Part of a small language model's weights.
Size: 12 layers, 7 heads of 64, vocabulary 8192, 45.9M parameters.
Architecture: RMSNorm before each block, no biases in attention or MLP, untied embeddings.
Training: a variant of Adam for these matrices, 601M tokens.
MLP neurons of a small language model. Each row is named by its layer, matrix (gate and up: input weights) and neuron, and shows model dimensions 0-255. Each number is 500 + 25 x the weight over its row's rms, rounded and kept within 0 to 999. Numbers have three digits each. A neuron's up and down rows have the sign that makes its largest values positive.
Before each neuron's rows, "fires in" lists the words (lower case) most often at its 100 highest values on Wikipedia text that the model never trained on.

fires in: "public", "private", "s", "his"
L7.gate1133:528489526501505450507516499529516473497444491519484461498525463518526478516489511470493475452546521491531530514460508511520508504494539494481493504478545505503470502499540487517500551474484547509469509488498520455493565457524549478479455498470509497531516540535478493462502539527530507533527496510524516508529500460483503552494462550461511500495555494501508505510476495499542480504496464533553504486478544492505502486523496505493537462509518540534483487554488523456486494507539523519522509547496539537501501476481515503497521477536518555467493537491524495519514505534523497548502533452466504541504501529511521508526467501473467520504486513505549513490487471467487524470502479527488507522470530515450518517557495499512473538489495516521474518469465519520525487544507505
L7.up1133:467478521520488500501461464529531511468440513453508502511506498536499461500457492490469499490508508525531514478491470505448512480492501548473522513482503516516534502529530502511491517488481480478487517512519445508498452540465475513484513528541488485496478533517520532549463519514535474543521526515499471511424540467556535503518509531451495536482484502479470514485492498484507508508526510490494503513463508511528527513495494475515476502501521518521544478507473535463543482504486488531526539541537460538508495494519508487486495499514512510502483516497460506508494497516487504534497521492549499524494461470504507490522507522517483500470488498478488511555475564528492475487470478492506495491527466512527523498482487486512471529466480500473506481555497482461501510481495530

fires in: "to", "digital", "could", "can", "download"
L8.gate1377:451436497523501504473532492497539533464466495463524493447503485501507554509523487493501497480464525498525475526548511499483472485472521505525498487498487493518517522535531523461483497507518496517480549452496489532487525483512490493512490489489498473485535486562505500445487540495441463490534507497464508464553483480492534511507555499479508476475531492488485450465468519531521551518463503535500455510514560512518505493517527487489511492504520541500472511498503459545469548547513533476493497507528486523504483485485500506523510498503520520492502464515476524494498487507510518483506485465472533501502425498506533518453542469517518539493497504486503491516477512547460453501521423550518467523484491480489431493529510506460538471456513520467513510497501468521477464519486514
L8.up1377:540551518519460543471495474451508481539497487489522492533500488470474517505505531527458486532508486473500499517499467486484547508475482513469504536513511477476539522465527521528512527494517459507525516502492525495559526550534483515502485508511512475513556437532464484502512506490516505510558489499533477497511514470499474502505554468506516505482508476462506506514507411467510489476565504483503513517536473468510499525489456532502477532505486487509511489522497501474470490529522493481505516491485516518533547505491501476517532502502471524521461465467485508522555475470493505509513528517519479512522507505514494487527517455531499529552507488508496505479518490476493547498546490460537451488516450541501493520509528494525519477488504459494455499517508540485525495517491460

fires in: "the", "his", "her", "s", "a", "its"
L7.gate922:546472525457472517505516509527468511515510486525569562534529505511547514522486520485515497486467450482469519490505466502524514483532528500508551489456523516450509517449554491464500494540567489468505485475480519519472497481510514499490476498484530483458496477557530524526518529521558520505475532471473518489470503515506523495494539490477484485528508516488496517511523475540507538513511522545530529466487474491512484548469487548510492488487489546542489514464471503541552460526503542493486500483507511477484502464531497520512478503473517506539531505496485507518515477510512477496496499502474505468471501508493499508511443504490489516464532552476535511485447503541493529456491468534450515506479508472457502574516494513471525499485479531491527544490498470439483495492553493
L7.up922:499515489498509507517474493508504521507507510540530499507531488522482479510452512502495510475491542495469495525465460474511492507566498545497459517457503512455471475512499496529529518521511480496539543508503515537448526525493462466515504477428500479485491473482473541430475475513509503483479473522519487510525493490509501510519489484478497522504529513492496485504491452493504476486508485473509522497471464540541526520470525501491506510529488516522504521492478498487506515472467513464466496433489473419495472489520513470443476538461488504475494553510436523501472506510517489481541534503507446506548506506483501545509466526494518493472506566527483496484502478491515471479537491435513497534509521487473445487495450500532512493542540520511512473492484499529495534475530473

fires in: "s", "the", "and"
L7.gate1463:453467556472495476514503502542503501540503505497528522509489485457469536532520512477496490483499487478517504541506492497521504484503477482490538559528474504482522488462545512483497485502482541491514539512517534507551482444516492532444527489530444455545509493518481477479445466485534460475495478505461520516495478535504513483487474531510496522519488538431477510464462493501569489505520480532531501476482473479458464472541551513483515485491514521482488548513455521466491450477467523501449479492536496522513508495527511502495501491498520495456530504476495523506484478488508519498507525530518494502486450462480516447507517465527494476530491485490533471559491460487484503523567484490474519499506533518496477502546489432498495531503505484491505518457470494521498475500516551
L7.up1463:519497476502452510489513506487490493496500532471489499482483522488483528501478529435483526465508520477479513506481494462489478505498530496469438540478435480509556440492507487521521485526515507542512539480520490462543490473460512476477481549518482474460488490518476515516476468530516476544487513506498459506453477494496505506500481512538480513549517499459482480467529498476525517496491496513486505504431492504469528525521490489524525483467481506512462477490508472490498481519508490515493538481459496474480522520522466507497493509459493519454484546542505511538528483494435479491491533537544531502524502519480471515443486511475499480451494493512483523517503507479523501508507535486510462515491487525531517480506487498511467508511474474493491505495485506503491488477532497

fires in: "was", "as", "is", "under", "became", "s"
L7.gate1670:502540486524511512476460524495540479517495459487523504518518482495496514556524499497521479480498515495504532530516491492517493499533500477505547461521494514557527498468539477493499451492453534470496492501467523511509438482532501503503498506488465506491513522542520485476496530536512483496505538497499483489495459497520525467470497504496484500513513508536479484448492480490522457517501498483489483466498518448504548502510458472484458492468473453497510522474488484485512472498499543486490511504542542519475498479480477551465490479471472504499492510560471452519495527497561478539447491488539474546486514497485489459529522499511498563529462500486526495502467467493533467470498487485505506490537513503524512524507493501511478510526505500533515446491521529483515518482480487
L7.up1670:519488497494516476513497496517527489520496514506483482462457529523484489464495497482502488497525502488502486480483501478528502538514481500522535456515536550505545487498498499502516485528509542497508531508484548458472537536487460484499517527492482460504495480541495514522493527526482454504539502530497470509466525461489452475505470432482492513551506471506480506478491494506502487466521503477504502511453521483512509457522524576492509500497482505506498480468464523475479466502469529507486451543477464498481504531443512489523496505501473486510441498532476554530512532516478491545452482527502456514466524475514458500459462499509508527496496472483462507469506468468538476484456482441490453528520493499500522530505517476528479548481519479502505501508436492494462485466480495

fires in: "the"
L8.gate53:511476527441492482481521522511465519517495503514494532498470484543521508501508480466511468493485511492472538493492474452520538533507511482465511500488487486508492516486530511490508505520514509515476511481511534489487486464492461457481545502505460477515486499546437530518470510486506541442520487500568513500505472547498525526547498447483478538504528546487465482470556515524497516515516466563473514524505466505526469527471481503478470509476502519518506480523485520462491497498516489516480481521482527503535490501538499457505524550503496500463492463526493508516511483497497475504525508513538530512475539536505491516440499481482532553502523484451514515518457505452482523434525493528528484520497498509482465525526492465523502496519512515520549521509475516480479481491524496
L8.up53:514481491469497564482501510556547477503534465487540513471490490503525530526501452515518520513440524521491513513479456480512516454521526497505464507491503467472488452506509499531503484524523510459459482482474500494457488469540517501463523523487506508476505510518517522510479543471478494487471474479478493515467515509466481501501511500489482464517523529462487489502541532536451491506573529534494546469429516521548497520485521491500526529481524529501510489493525495499509491509469489513475487495519526520546525519493509554527493499493475535459488526448490517492480514493470525495500512486527503495497501529479510550471515493469447457500562480536469501549488513496516472520476517511495513516496449519510484484550551522462521502532480481478485491498495505544442516511493530

fires in: "the", "s", "united", "its"
L7.gate656:532472542531515494456504496516540536488512505470475515472465526532503470493482513504492501481535546497476469489464497459528486484510553486487520523476502464464497537473544468495493476525515494493498486460494522472537488476487495495485484490475458508478481437457500459521528491487504528484541495478501544489486518546503519519499497476519481501509439467497498494512522490514498526494495459536497560530496469455528516472517508491474483515497498544502501525484419511485502483499511476470451462492474556502446496493529560509431464514487449533494494484536504513496485505513508461543495490533508506536517486505500506530485494485460509530517475506488477471507482453523503513478522447502460484505509483458476463512506531459507473530461495501530528562478496536495508491452486491
L7.up656:493544474539504498534503552553485522518500505508479515487476454488469468517502494509492542510494546504487457475474511481458477514520495490516541520470490490510495468493504523472518516525481533483490466459551531496472467476520509478533526524482520499498511450479479485474498548454491449519548523484519516534475500519493521533472499495514484487483485505499490524503497486454477506490533462496494503549476479517542554485485531534538531520547536524509494522532480460470512520499457482478476495475533510525513532525504484480452494522468523453498505502522488452504477477521472453462476506495468494506446557474499512549482475520484481510493504515489493474507545462508527517555468489497479475501502474519528481498502513506539494530506484511476548490495525514479466482481546444

fires in: "and", "of", "the", "by"
L7.gate444:477488499520489491517507467524488513525495484505515469529508506472495568496495493482497490461497484481505490478468494499507487498494510479480501507537501477502491531465521528453510482498484546533518479496455547459507524513534498511455486505505476478508507468517547512453470502516489523526527497483453498451532503497470489523516463493522452517457491479457503501475507496493467484506516513467461510513557520501475495508527490490518534484532504511529494492515488516530503514462475540488496483439460524477486538480461514485525461495524513482465450476473521512487482484495543536539513505483486478491524511556508547472535500480545541515471495539504505520510478469478527553518480483516492485488530471477490559547511530500464513518536553489482548480472509476548541529500521509
L7.up444:487528485500514472506446452508516520500483503502539500496482527518504479482543490513471506500507500505512468497483542534539500493503500490460473485523525551499511463485485515471516487483467462475472523518468497510472552558528474486477492462507486478500490531515448485478452487501518454449467479506482491483492477481513495486489487529509479505462514503466482515504529529449511514523541531490536490513519526527465527503546464503500500471501491503508501514485476524574503508496485499499472506476510509442530460515534500491520456520453491473523497511528472469538514488517465514483550534553535517439519502505542511516515544486525516456474511479521459510491498477487541508445456538500497488468477471490522495500513469525480499553504479543491492538521457477487503520511491515

fires in: "of", "after", "a", "to", "by", "with"
L7.gate1476:552497516492486517475456456518484459471483476478481531516457513506462544518493505508502542513457496504506506545524493530527491502526497519471495504484515515480524505479445476471531495487508502460486474502451473494514473478514457516524499479517438529530514478514551530491496513524471519459538475479499471473486525468507461493497514513466483469480505520497465468538493467489483536497531483453482483488490517509473489515531518506465545498498453458539518483513527533466551490424495511488526463528509520489494506475517501510480554501538518541498500505474539516559464515534530539473451515508462475488484498493525511542550550483477549485488529511487518499504509519506474473478521528514459484515487479464520520522440470492522482514536505506521513510484482492498523512453511474
L7.up1476:537511485494443522514509494505480491517514468475541526508476588479444464530545502475506509526485520486454500498502495497519525465486518473461493515458518539482527477479482437516491478509494457454521524504464545488465528494526504569554552502530508515480504490484477509477504525511552504464512516513486475503537495497512449543488487495496480523543482517467520486461475537496563573454497477512487505491486507508476462486484529504499501582493485517512493517475494475521491487470485511491484497487545477507450508495518530521508529476516528481549505505499526507519526498480478485516490487495481500491482519488488505533478458514487490468505508486487515487502524505486535522514514549480496485514527511481469526491500498492468520459513485464520522533566496512495497502479540510

fires in: "american", "by", "and", "with", "other"
L8.gate860:469462533492506529501535462524484506477503504453533534510520518483487485476518467503545469505461497479517533522474475527510489521514463466523528489475521502496483509528538523519537467466512523475501541511479515502510465518497536478450519500537528474503543525554509524539489503518449513453497487532507509560447504483500502501487531499447467469496519475474496495515534463434516463508507475525532473505533497479472507497491525495485485472532496519516522477481505480466501456487501507463493511551494505571438489506523489512523512513502532500525503525511503473512511491515504505500499492494497501485470482515493480523515497490558492523519550529493519507468480528486545534466509513498489499482446528508475505451503502516490536506503487533484528525495506489511495469490511475
L8.up860:522478528552517472462482514512542448502505488468497494524531488532503489535488516476484489481500521498471497507440509527531478508510511480475516491460504527518549464499471495488518521498482489470525472501507548527525477471523513489477506516525538527541545510496512531502480496540471541536464489453460505510474501510494508491508517493572485482504532504509498541521490484516490542500544458500548492520445487488460496524504488492500544520522483426543489504513537491499520500499491525509459471486529525512484518501543518481491519486508507506519508471477487524466525478505499485478500476496477492500452477494470538507543517502513471479490524483504474498523513471493486531485513471557477464455488512529543538501515539526470477505502469481466528508517515515508489464526472571

fires in: "as", "to", "be"
L7.gate832:534502548501443494467509472492490475498518466525496473476503497506451536522478474487504512500498519479492502538505500553501516498506482536533547512486508529433551504509505499504499471482515517535489526527514524484446424468537452497465510523523494473517526494520490484495479499526511480459515511499525489527537512531482468506461487456498493467502525496550431470496534537527498513510483496497501504486462460514538496514531541512460489482445513541535471481490510480501547476538544532501494466535529518525502518516457485565465518509501484502513495486504496468440487484485526491487494491471506535502478481465512498480464553471486524499504495507506539513449545506473522483492507513496539534500534493520460520463505498502477559495514496544525477512491560504486484473481510463
L7.up832:515517537491487492454491480514477505501513499491495550513511517503509470539532468541448518518540482468495493499513527482499489464489513485492504453478505513466529482479480487510503479445470517495511513512497489455515492494471493524500547495470506497462533554519506496502489516484536493495509479512473527520503493485510447489484522521553493482445488517505471458516462490498497509458492466489479533481505508486523481460514517471524534480480501460506506495502539493473501468518520523517517537489482504497461469510520498473436543506520471475502457483438502534509488529470471534495466541472476476506479503507522499524543539473506472544462540498476507465438507477506526528494514522511446488486488499541496492460547480448527502480496538460499534480512481507483506532482473488

fires in: "the", "s", "as", "a"
L7.gate633:516493488490525502531484501491466497446537475500517488503507477470485511508497510469522487482526529508485460490538551491469551499494565453508523496500446540470495509517529527496524517545507505503524495456442464520494519468509478498503545508496496507455553489529487502494502528492509485553514469461546504493475505537507483525505504489493516456491494522489482516517512494528494534495536471518542516471462532522499508537463517484530446472501450537461453473518494529495478497482501533453539506486482523547523496496495497478516536523497520519529505513516466479503488527467472497493495477469539515485492539495528511496458501500537517494492522522506509518476514535506502517521536513490513470479487508500495504508515493478503493470490476525550535546463460496530489514508473444
L7.up633:493508501525486516503498503498506480539476498543506552509488483525474533492512471442487513471496524505500474497518496480525501537550491525537521548457470529499525460496541521470485516524531499463489505464507468523532525446500482475543478486432494482517495479481546521479501508529494447483501527502452486519466492484508505500474464478521509505492518495501492535467533502507559536462500474481490504536468564471554529540476518507516515465473530506485491475545473513450474491477467507575457459511487527533510517495543515536478491483556468512478490512505524494458500462515511516552537501517477486548445510460508562462482491498530490508506479472493484491491481494542532489516489461532492502466536513522535483529493479530496517527476502468499500490485513497470465519510556519